{"d_model": 768, "n_head": 12, "activation": "swiglu", "norm": "rmsnorm", "rope_base": 10000.0, "attn_scale": 0.125, "tie_embeddings": false, "warmup_steps": 217, "steps": 4437, "dataset": "wikipedia_en"}
MLP neurons of a small language model. Each row is named by its layer, matrix (down: output weights) and neuron, and shows model dimensions 624-719. Each number is 128 + 24 x the weight over its row's rms, rounded and kept within 0 to 255. Numbers have three digits each. A neuron's up and down rows have the sign that makes its largest values positive.
A block is one neuron, or neurons of one layer that tend to fire together. Before each block is what it responds to, as a language model described it from the Wikipedia text at the highest values.

Description: Infinitival "to" after a character or group's intention or action in plot and history narratives (planned to, determined to, quest to), plus name-ending pieces (Tholians, Kallu).
L10.down369:163119086124124164136148141125167116117141128128121153123113109132110153153168163124114139170105090127126119139098119111082124157122125130153138153138118117176137076149123141155108150102116163100128086121097107134154153130086118082134164116122122135133102122134134126134105127081133134166
L10.down417:143121106129160122149115117151159217139157118098116106152111118127115113145118108139133116104113065126153078114107117159126112172133062112165142116138150128124112115150114104137144124124090117114138154109151106152105137084143164123062151106129088135163136104098122109159127129151148112130
L10.down658:148124113100146135099160119084096121146089174129121174136110133105121139107153140101095156106120128143147139146120139152112150100107157151152123116107146131144122087162138164105162095133134158122173100106097149142147139139123107123149121124107130134109149095122134142114149171148162127159
L10.down852:107118137086122128123139109134162113099119109147088121119100156143098121116132151113081143093130149119116135101087130125119161125145124114084117147126172107165119140108178121097084111105114180124105147088163157147114100081146142159132159125101126126124130114118112134160124162109148151152
L10.down1134:177128119122136138136101133121128116109131081109104153130119121154148116132130146092121150115108176154137155185095158122133146182127109099151130095143158105118109147136097084129114115148141083134102118146156079149074183130080160116100129120135096117126131134157143142099159136099188139115
L10.down1411:131114138098145127144152134089085132141149071111150073152132113122134122153123135106158110133062128148152113152130108145162119184118134141136123153138123143130127183108133125075110124134117094098112090106141141115125132094163125163096152113142124084162127131087130134124123131110130116102
L10.down1836:121119121108104123132165130105129146171100104146095170145128148109129124106115110142107133127127114117130132128132100135158192143110130142171155121104104118111128138143180116138121152184109114104163118106125141145133145182146138117170150099102107129108135056118104090136143176084125141139
L10.down1920:167121119102110076113124109106149131121152094142072110107104141105126140152163106136112104119168125141110143077152131162182151140151171161140114147089147155104151127121091118140146115143141146118081117067160140113116120100174082067121075117117126127158113121088145129154113120118123109139

Description: Mostly "as" following a complete clause or noun phrase, e.g. "as part of", "as well as", "as a member"; sometimes linking verbs like was, is.
L7.down595:154135133119120148101096160092105148155088097150091102164144151155123133124101168126125158168144109085147097134136111122088136134135140110081114116155109186079138175068143134150144138114155148113099154123100076170092094146120138129093162144141138133164155147072080127164121164112121119143

Description: Short opening fragments of a word split into pieces, like sh-, comp-, t-, gu-, th-, as in sh|ields, comp|uters, gu|arana, th|oroughfare.
L7.down259:118119098102106147136143093090129127151098116104147157090162118116152128138120124117126146122100069142113119151146111149120128109074165125136135108152131114135092159132127095114113117108183104124148139148101115120160117107125129131158165128127180159103137109147094129074126139114119148151

Description: Closing == or === markers ending Wikipedia section headings such as ==History==, ==Teams==, ===Ratings===; weakly, pronouns or adjectives like them, various.
L3.down301:159130173098162161122104169147114150103091123148117178122116180118139083110139101147096110129116151143142139135113123138132119105123096139116101090181103145157144137120138132157119111146149146127105122119104133139161115128188111119107108119095102122136117106165173141118132129099137153107
L3.down382:152169154140126130125123107130136159138116151131128161093109143111129139115112080162100133112115117132120162112114119128132119134153096117126114117154097142120153118112119105150110122145146172128132157104128138130116110133162112105125113117136123110119117125141127121138131122096122115076
L3.down560:121081128117144159069112077117092140098159103146169170148144132121172096131136166127097104135089088145098148113123076096126083161079132153165102119153123145124105143126179068101127089133144141080095167129104131140163104112125128176155099152144092147145117140128108091124143127156124121110
L3.down712:039137120139112149122151144118087132196149114126127162162121153133089130139152154155135093149157165132147134150181137133133092153122089126038088154131129132120170152103155087096108146112151135141160124144101121115113132127116125097115125124070144118094126148086127103173119110103109192173
L3.down772:122138134120126128146091102106165169107130138119153144059072123149129138104165114170096142117161153127128135154115139169124081141078122105097161140153115124141123100109090095152142126142134127121152129108125136143104137127143134152109106137108097118162156161140150142143148141156134182064
L3.down931:122113142147134136125108098132119111094113133107120085129114110115127121154116117162164121134106068148175143122138110091157167095083174149124175107117157141130092131117127091081089118170170114122120141126102092103145144154133150111129086110144135106140129121151135078143082154137132144145
L3.down944:115129108109153143126114153107145166129110142119127116129090130085137107137106125150111145096119151150153139114105108138103115147133159143106100130147109166141118107103162121136153133166116105169119123108118156093131122152178128130138133114129141108148118099130145075132121149101173125118
L3.down1409:100121092096114125169150111110117159145120109079165138136114135162133087124082096164097153149099152113146138144126132119123127126117104088138148184090076120102115105082174152096108113107138115127135105149137118100136115085115132146116148125128130128135106106105114155138113121136103145111

Description: Fires on prepositions and connectives, mostly "as" and also "in", "including", "with", opening a phrase after a verb or "such", e.g. serves as, such as, signed in, As of.
L3.down158:120139149092167136162137123105117110125161150128124145106185140149091121165077136114073139170161154148124120085125135156162082154134103109116174165113115183130114155113113123165151133102137123084123126101150101096149129148133154106134164115112154139127151107148120113097145106170120127105
L3.down256:201130125148112141087132113103110127124144123159142175152149160171113134097143120120118148137112139150097124109118152147123134108105141162123129088124166134137097079105141148105135131149128140112149143104110095111161170096119119082125137087112125085158118137112152124102106125097116160129
L3.down315:141133151087167145173151150115106126103111106150138105120131172143118105093132135096179082133098095152123132161128134124116151110113131131127127112164109093179118090157113151136138105105126122101127141129146115135132171139130122113134095145094131111136147152119164136121106101142124115135
L3.down368:143169136136171095114096125145141084155126083113146108155122143146113159078132131096178153133115136115126152161155133097109149104126126129143131110113123107126155142140138122111134103088147150101137093127123158113169120135147110120110200130132118167143106166104131139103115110131112112114
L3.down649:123126090112135126099167160088146125097118145139137146110157129109147149109109117089110100140167137092129154102135129158105117120070107098141148109124156111144166144133092111110107087143145074124110115119135151091096101129131108134112115122097140123100124142129128120092139085165102126118
L3.down1448:124122160119137117149138132163131115126120110130149101089148141141106139122135079138184103108128102119119121119149139100150159112140128106148146095110157095133127103182123121117137160164159154136120141130136151155143105128114124100092145148131081112116145147119157096110109119185121116140
L3.down1462:155160168144150104145138135127116142141077120160154090149141115112087109106147090090150103131119167149085089135133111076174099117119137134154157109118138130126117103125127139145152146131114077086166092123125150135117114179122109116133147131140129108136099131093122118102176110175110135104
L3.down1662:115119175123100097134151164114153098134132102107158153162119116149090103124145140142167111192104117109118105117142130150117125123123105121103137094115122150151150118145129100145126132122098109146104135086119108158133131124105102120132129107130109108120151109123096151145150125110070117101

Description: Past participles completing a passive or reduced relative clause, usually after was/were, like built, established, published, directed, followed by in/by.
L10.down162:135121141123147190108093101162140151135148150124086154107118145169098137167152110110159129132118135132167157117118155134144131071124088114132102104098118138114146152163136132118130152133108117139099079150136155116156126137154093089149126122144115120167145105122125104143126128160139144104
L10.down411:142121141128112125136115078135132110158126146125119162146110156087149107160110108146124103101168095146132164140093140126150162175167122107102139132140109139144162092116125149107105130125134076167152179096150084108126105153114139160122146122136145122122133095122115143116126077117098117140
L10.down810:130158113111113130109111115077110142095166161096144099141138117135113125136107124176159112155120100105149136142135147083165121133100170116120109133125133142167122112145111113105141124193137131134156148112115114114132129137138125136077121115123181120121132111140165111110159157099105131138
L10.down861:157126140159127123120167115176063152145151121099139143127147118160108091098137120160099198166131092143092130143141122143146162119121130158119134121091132134174139140113162150152132143122087114149193139154070137115142174169116094109104146131134096127115134100142124144105127126145092145121
L10.down963:183144115168139113081137130115125149111119142149112166128141127120124109131087149128075161128152101111121131147141140136143127096111111128117102151132145134092126105135138112115129174177131134166126152103089113109160134124177177131160150065088153120165140116102094183160167119135153132136
L10.down1243:087150119075126111141163144125119134117146136110118113136154084092116147119121150123113069131164108128117126149090153136129122136150129082118125091146094149137100165132154114129152114148141136128139158125100122131192117150126152121112108090178189073155164110082158104148117117118115131117
L10.down1319:124126113141140145141117178120140127140146148095116140128126093120125136104138123114133138123120120115152091084136142085118168125080107139167165141156114145114087106108137116186163127148125116114102081158081178104169121126171146154128096190161155126136148144120165115143187117101159097132
L10.down1588:159154122115081135100119124102126098126150116152142132105149164101173141103119143159134080154160133132121130096143096123108097115080140125134163095153109101123163100163107110115122149093142155140102137116139121111133105121073133110115188161121170091149106172137150136174144101126092128160

Description: Final word-piece completing a multi-token surname after a first name in lists, credits and prose, e.g. Tild-en, Burckhard-t, Steng-el.
L3.down680:101140112097184120129095142118135148109138104142136127098145117143132111118109113104143109091093112112091100126116062107135161156128127161101113119127119109103134074129168100119161137158170111115119101104139152125134112150122140145084148081126149150121130141118133164094090117121099135120
L3.down1178:124130118137182128090114152169103106079152092144071115108159134167165144136098088095166166148108162136120122114074140102162136110124106134106131143155100131078138137169155189085166124139142134149113131118159138123146106141158166123102116121101175122117101123103105137132128084164138124138
L3.down1255:124119130113139143101130121162110100179106142102084164121112130117104140210137132133180116107170110172133124112121092092094111077113139110124082130142156105127175119124168177098132147140137123093127110148134139113146112121164199132126103163161123123126106156101141162112105129127132099133
L3.down1336:154153132107128124097164115122123113136146157135073156097110099146122118146131137122121157121127141113153087096125135137137122133118122162135105131165150155102132125157133106100156138103139094104131103141124128152091128159112129096087122129181130076084112117110134121158156104115119136114
L3.down1638:107153122106174143103086121115110129104149103117093117127137107147144143098122152115156147157141079104136098079119142158154153120123155125128108157146073125106146125121150149088102102117160116168121111147138146127103082127116129130083155118102134108114124142125118130098133117139137150179
L3.down1644:139152119188127112144156158126119122137121116097102151110153135154130135119164139110113093139141143104083132146152147132126081124142120122164119128145135120102132140141135158122120129136160150128123113126117162151144113135117092100150114168124161154097115124139122079161167127126178121100
L3.down1776:129107125151150136131127124122131111096171103148111137139129098158100128131137115117127139095137097089146113118144141137158108163082140131137147121131154151140164119105113128135151144132153131131128148113142144091089128113118104112098125137139108107128164129164109122110104096137079113113
L3.down2016:116109159139129166096119135120110097120118167130119091126162150173122145100159165127162131096098167098156094103162145144124135191139128165126151112123095105123168132161146105089135122133199136140131146083103152180159069125112133122144065159132113104121149156116125072139151123151161120078

Description: Final piece of past participles or -ed verbs, mostly in passives after was/were/been, such as was debated, ratified, published, launched.
L3.down444:126108126164098116146157141133141134073115134108114136114137053113156144136123121145102109130111142154126133137087114141168126103125131137103149139113144107130147100150155099113141122208130098152142135129145114132126143129121153079103120101142106122092141085140083193146173122121138153141
L3.down704:115138133133071162138102120105132141127137099115158168146175106142097108131139146109108118152143138130140127086075150137132092156125131155127074097089134162106159107134113107148124081163118084143092164142119150113138124140115155142152066117107151137144124152126144131120112173059088173168
L3.down871:124154165163192122159095149158140132088141159130152100121094133106146125153145094121135121142130157127114139120090160088140148159145148136116111082171136142163083136126102134148109165103107099139100139110137145121126139078111160120183126159130131166120102199168102134121161154094139171146
L3.down1375:099111096143110107108140128133142158140141124127112124106133156147152133153125141156129122108214109128152138154127159132137129163169137139131117126128098102097148106114122145110091133128159153140098140104155160116154113143154153122128143110105111158132142084136129146136083114101156112143
L3.down1841:130063115109143183132132088163136142125115115133178123119125133145128132146159195074125174154129127175146156132138095150158116102103126116155128072134133132093161140131176107136148104095130129129133112098110110118135150083130072134138150130106105128175141131158127120194128101154111156118
L3.down1968:149150122148097124137119157153101147133103149122135180109141161123091113122123131184121121154127151134123102155093141160142149109143132150148098165126140157138143134111141092148119136095085127120131188128117151121093126102128100118114148111120154161119133124109112125103128163080146150143
L3.down1996:074121118110120171116119176111131129183149158095140130130139137157152154144100127123107165136143105132119172111129089117162145086139153124169122106112121159138081129113153128161119097125163169156140135120156149127166087139145081187158160118144120122124133172147117176161113153142099149107
L3.down1998:127093116081143130152152150189137153136136144148128123125156155103140172096103149144129114114118102111153163103084131098144098094130139095145130126110126113134154108075150110142140131148123109168138148148120126107121133125124096132095146118131115138133169144121139088112129146137106131122

Description: Closing == or === markers ending Wikipedia section headings such as ==Demographics==, == Career ==, ===Women===, plus some sentence-final periods and table cells.
L10.down113:147132147143100143163114132096140113155125117130138099121113086128122149098138143140152124146158186097155126115143144104119131122150139112104145119107149073129131106156138099111131132123136138110166079111112143136151117125133142134130134126124132127117150145140095125122088136136132132127
L10.down465:123104125116134102119170100104113117121134158145143158087126139132122126117105110142136142099135130065115137128121116110137134127124111120141109121108153127125131149154121151112118169105125153082091121134126110145103137110125119161183119151101126101129119122088147122134127115111138095164
L10.down499:093136115128152132134112116104109113132127154134137145136158122117136150117089153099117151117083116128124119115162096131127145110145089110164103148116142129093172158119117140131100162145127160130141148114092151142129130141103093137097105152119134122117134134107158128118160122112147119168
L10.down1201:123093170177130126126120102111163106134200114107118144153176133113155151113103087120133143159137144159166115149091122133174158114144119139143103127103109141151120124149143128135099164082153122125111129112165113131116132083123111132103136111135121080102126125103111129157154097138064151127
L10.down1209:139105090112145120118141118109123116142100115139108103175138102126112135112108136088118146135085107110112108099109140107121148130130126121117108133089111110136148118124104113146115147138149124131096116115120122132114137122106114122147140127097137154106132098093113141152124145145103123121
L10.down1837:077105147120155102144134110093111129108114150144128147090131123157147158126112125139161133082114192118155126138158129147142134138155145128150135135111127090153122142141098149123136117131127167184134087121138125141112130132092110131136116138108134139117144146146112125118121121112156131137
L10.down2011:122132123158115136102144118132119120165132126148167102156145155146130122103119150127152096128150130134109131140111156122150097148140118130127143140112122088131106115140127155141084132167135142149165154151128144138142137102086113120127117137135126189162152141144118146050096123117139105131
L10.down2023:130119119126125097161151150114134123159151147150122098179153108094143097161122128119176108152160170112128069152109117098167120136132118134148138112139168117118114182127118142099141139141185126125139177127176096137156129117127152193124165131106101137144107127137100106123146144151139135147

Description: Last token of a sentence-opening time or place phrase just before the main clause, usually a year's final digit, e.g. In 2013, Later in his life, While in law school.
L7.down691:132109124112149105070124101104131137180139168133172095128101141115162110117116145140144151123105162128127131140138137136120154113154128116111141119136147151095130118160150169131103134144086102120108112113114127143123098126135126137190163114102120170122129138157124091093115131135133135119

Description: Non-initial subword pieces inside rare surnames and long digit strings, mostly in lists, tables and ISBNs, e.g. Lell-ou-che, Geff-en, 617-3-2.
L7.down1335:122203135153129137116112129145138099143128155104116097129173113178115110099145114114150125174129138138139165151130134081162126130145107114119137073122094123117138114134094107119148124152157146101157189093099131144171099162113120106128119132137158109170150112140140159151178127115084195118

Description: Mainly purpose-clause "to" after a motion or action phrase (moved to the Netherlands to join); also "as" after verb-object (credited him as) and table-cell pipes.
L3.down11:123136127102130128141118111089118116133099138144139140168110143140182130140128141131117107117077186098121098101158140129075144129109111106113123127130169101136122095128082096179156104121102169088152164075110155123116097112157140091097099132129106150148135139141132107137126117118136142113
L3.down95:168155064152114153123140139101128101092091120127135110157136082125155184132129098129144153125129112183119127148110119119092148131156138100140110123133186120131103100157094145099123161063127106111150109104156075111136114136154106129141155133147120115099101172110112089076156132214153141114
L3.down154:116107131113121144127123131153162147123067168113136156128140110135127154122135136150135150132112108136140131121101138113139134123110078150132121149165100109132110127118157138124144129127142136101120141120137171127101120105128133164115120105178121108106147093099174154120167097163157073111
L3.down188:126125108145147116155117117092145131088138127112130113076129124099118121134173104123134093161178128087156149115108056069152115148114143129140157110121131158101130127141128096135101186099104146140101154078144133133113106131119148103090117136132111118164103120137121077104125085151102113115
L3.down496:174135152133099129129142173147122111129087113162114135097129164099079111147136195117115147120144105103136106157128112122148140148134115172140130150138129147146133123135149144131159112115118119132100151165093119098127155164150106158124156093103166140119123132085111155133108177141105116105
L3.down654:152123107105162124123097173133115122121137139097144099142114120156149116110145109107132100095145093136121165120151167096135124176159112154099160106160073141134150122163121151125154174145152182102158145080197147145153125156131104101130118136088131143104158149093128121106126092117127100087
L3.down865:132139120139171146118143066143092119153142087136105110093129106157114096120084137190142156122149128144122144140143105122162105118131181120123142114091118095103134119137108120133119154121112140157108112168156105149080108152143131147117094112110138095137089120146155135137142100132117109109
L3.down1642:099137110165116112131138122137115097112116159157121154134110111155151183149110115132084149154105123151124114109113153126154138140122141126152153105142131175129210144112110155118130151096128151126112132161136118085157126120141119145170165105110140151086156075129126097133133108115090089120

Description: Participles or adjectives right after was/is/been/were, usually followed by to/by/in, such as designed, invented, known; also stray digits in numbers and dates.
L7.down508:144101104142122122134145133094135119146153150156079166160160102118157112128139111118109160171142106115159125125092112095123110090105130138111096101149127134146149158105144124111122126160179110124092155110112131099141184152149155095082126168140156106111148129102092126129140144127127154135

Description: Month names and day numbers inside full dates, firing just before the year follows, as in born 11 December, on September 9, in November 2014.
L10.down157:087112125127154129157157086111143106110074153166096158139152140118157078108131134120107133146106111150098156120124121075166129111129140102120132123126158150127122141148113101143151167108112107147148137089113080139155114106151127072118121127118138153122146097136165149083154117185128099116
L10.down245:124191111150113145133181143139129129099144109141128086134092142139108125117094104175176108128107194132125119143127135082122148111115147132119086139137146148111145187150080112118161152152096098091148156155146118139102126085139107142125151097072109120135124122133174121151117122121145154133
L10.down399:092093128140115130132118150090108136146084109148100144111150130170108121151116145121122165140128099141113096134149109153072113134146142129151127148120109135137132145150110149144071156152117210100082104124139145109098131139195152157138118153148096088136134147140117115130078095150138159155
L10.down550:100147122118108101119128109114138174094108175108129120137098140155116146121116109162112143111151172154121123160179173169133137122128116092128135135133125129147139139141159134118119138110149129127129126143150128110097121094094138158152134110136147130166098114128111123094093118119096161123
L10.down597:149131109133126146138093131105131149061121116127145120136117144088132173082132124155118132115130154120097110127108144110168150119108147161124160084145125153157120173121135097091131155105125126136159125142112126126115110116142130099140110117127108120145147134104167116159111129140103090084
L10.down637:165167129127104105135116100156113098099129131175109117138081111083157107128131080140112127120129111130137151119104134118130134135135094116126135148156120113158112143139087128116144144148144106119122098108105104130148164154123150102157130144101120116100126131098115062078117056118091127107
L10.down1011:092133116134141096152095103116128156170105087121106139133135121108139103100141138133198173133180131173195126203139134165147152121113111100154152091094133172101095137110155112105117143123105153133117116063120142086115101162134095135128113112134160122148149129140103126134131127143087160174
L10.down1864:084133109153131105112148129153101108143105177118108120103144123133090118145130132142089166149124140132150123159134116163087157162137109104127134116076140140195145173134172113124130126160122100107136122138158128105151120122124126131140154121151100136130118122050104136101169131105117116189

Description: Word pieces inside hyphenated compounds, such as to in well-to-do and back-to-back, or le in minor-league, plus mid-word fragments of rare names and foreign words, as in Eck-m-ühl and Will-m-ott.
L3.down22:108142137160130141116128138128110130069137125081149093116125143140161133178131095099087153124147122129156118125108115130113116145159134169130138126105132100098132144148143116133119099132148109117101124177144169130130158154123092136154132101091119081118125108130136102143142087113102121173
L3.down314:133077109124128148101109097124102110165115110122110118149128127135118132094134111155141144144149135142143150134110148110129124113107114114143147150136141144140146100115135139117128150113151120086112115123128154178112117157109148126133131131096126130113131136113157091109164119140129116130
L3.down779:120155119139153139117149114155103160097094143105160153077110131119143096146115149158124159118118142109119170181079076132143144127140151112125136144132103156113126131134143121126138147170102124128144099127123148131136154105172115142122159082107163137152119148118139104111111129088106143097
L3.down909:175096122152158066105083107096057119119154120159184127120114112079086143152108109161122122181139133138134136116167150143121153105149159164141145104129164160117131117161151142147121086143128105181130122131132167108118158113125091126177154105084105150114131107150145134090168132119108114114
L3.down1144:139107162120138141151097130134111132136150131081171159123139142137121149182080072121182142138096081156126156090160085088121147117139166126102152161165119124138134114117116118119111098127088123141114101151124093123114099112117129151156137106116161124125157173113138129154120100124113131115
L3.down1195:134083155141109140138115097171155147082080120164146183102112089144096121123096082107151171118136113109115109137143134123110092070128096112123153122120144127174117189132159109120126167092123098125130107132123105133112144113151155127143148162116097152107165092122102122094156107177115092161
L3.down1325:087141114106146160161161153119143122136133093115135099124154145126115141136108141112145115149176140114120155149132102147139113149115118085139122123132124112163107140115130107107126131104085102139125088132195102100170142131157192136142132119128129151137142157135088159114095134107113111080
L3.down1376:135092121166122127143134113130122109121159058116067140076184108107120140127119155145157123121137126118129074167160143099106121105119136120122181136143144155094132142093115136129087094091151149135157099106110111114126110163166106084177128139111114108115124108132136143113146114117102092164

Description: The last digit of a four-digit year in dated narrative prose, mostly after "In March" or "On 14 January", as in 2006, 1994, 2012; weakly also time words like thereafter, year.
L3.down140:102090127137104116110123120114121122098137161142128124124134131140142126123144146141128136152141118137139120135188160128120147135086156120147113155120135093179156122144088161136121129145077114146164108104153139104158119119113099117116120123119092091135112137101092159118148130118115140131
L3.down339:154161139129150159130124151117121117151119108101116121191142107101153133179129071174132091136128153114162114106112082077122127152106118114151145082121114118142134119136161111088147113109122131130125147133109127132100115164114113109148104161078105134114115145148163125156122143131145119127
L3.down453:086105097120169130156149093108137109106138143102110104104123145150100138101133108163117167157122140101115074137135113099156120091171149128172144158131140136112167143151144114138119167164171114128139152163118117177112099151120165144148114157109128147137112136159135105085132174126174065112
L3.down661:122145128112168116159134098134136115103144081098124096142088132122134113098096117157140147151148108132150152144111076163102131122154118160096161157132131121182155138098156080107099163171105152144127134151114136140104098130114135161144132136107095107134161152128109143123132124144183099130
L3.down692:144118061091163155154108134131145124124141088130100104118122128117147124096114121153146134150124157147080085137120128103156134101149120121149133160136107101108154107118175129141155111119143137130135059112157100125116149143088139163128104124121138132122103079122070103138153140135153096146
L3.down1304:164120083141170155092162152145124128104148115123108117159126134111132137175127112119127137092114161143131140174116152115141138165172111068125131135124095116122106125115072145093141105123152139201157107078139102166129126129107082129121161105116122187136062069122142125084104130109151159155
L3.down1494:064134152132141122148075150137108110107162106110128099088119097132089161118121165136150171125121114108150093122126075116110157137118145140148142151086149181123126075121149125147134133129110104135163104143163132167102152143100102135174100096121110108124153111119165131136136135144153119149
L3.down1578:125159143127137154126132111111135186124165127083161123141201114097145152149151109142110138137135143124147127130087138129122168164118107097109120126132170122127138114121099113157114143133101135123137129149158098120160125138096130132104107129118116127138114157142106179098089077105125135075

Description: Tokens that directly precede a base-form verb, mostly infinitive to, modals (would, will, should, can), not, let's, and adverbs like only/even/also.
L7.down953:159105147106153133154117121106146106156164108094179082147100118113148088136104128140128147156125133141094105119097137115116130155116142137155103136168133183105136168188127144109124133101151124149120141132140096080111110125108135141102150139102096132185134113126113074133129087145150118138

Description: Closing == or === markers ending Wikipedia section titles such as History, Personnel and Schedule; also distance units after numbers (mi, miles) and first pieces of split words (epit, G).
L7.down244:135138144119126143126129085137148146170115124146124090150116168092124076112121130113149121115126106158152116115102120170098119109151113137126153119130154101132065125131118118154135102098127139135131079116120148158071168144109082116141114145143146149126176071081134148133129141111113093151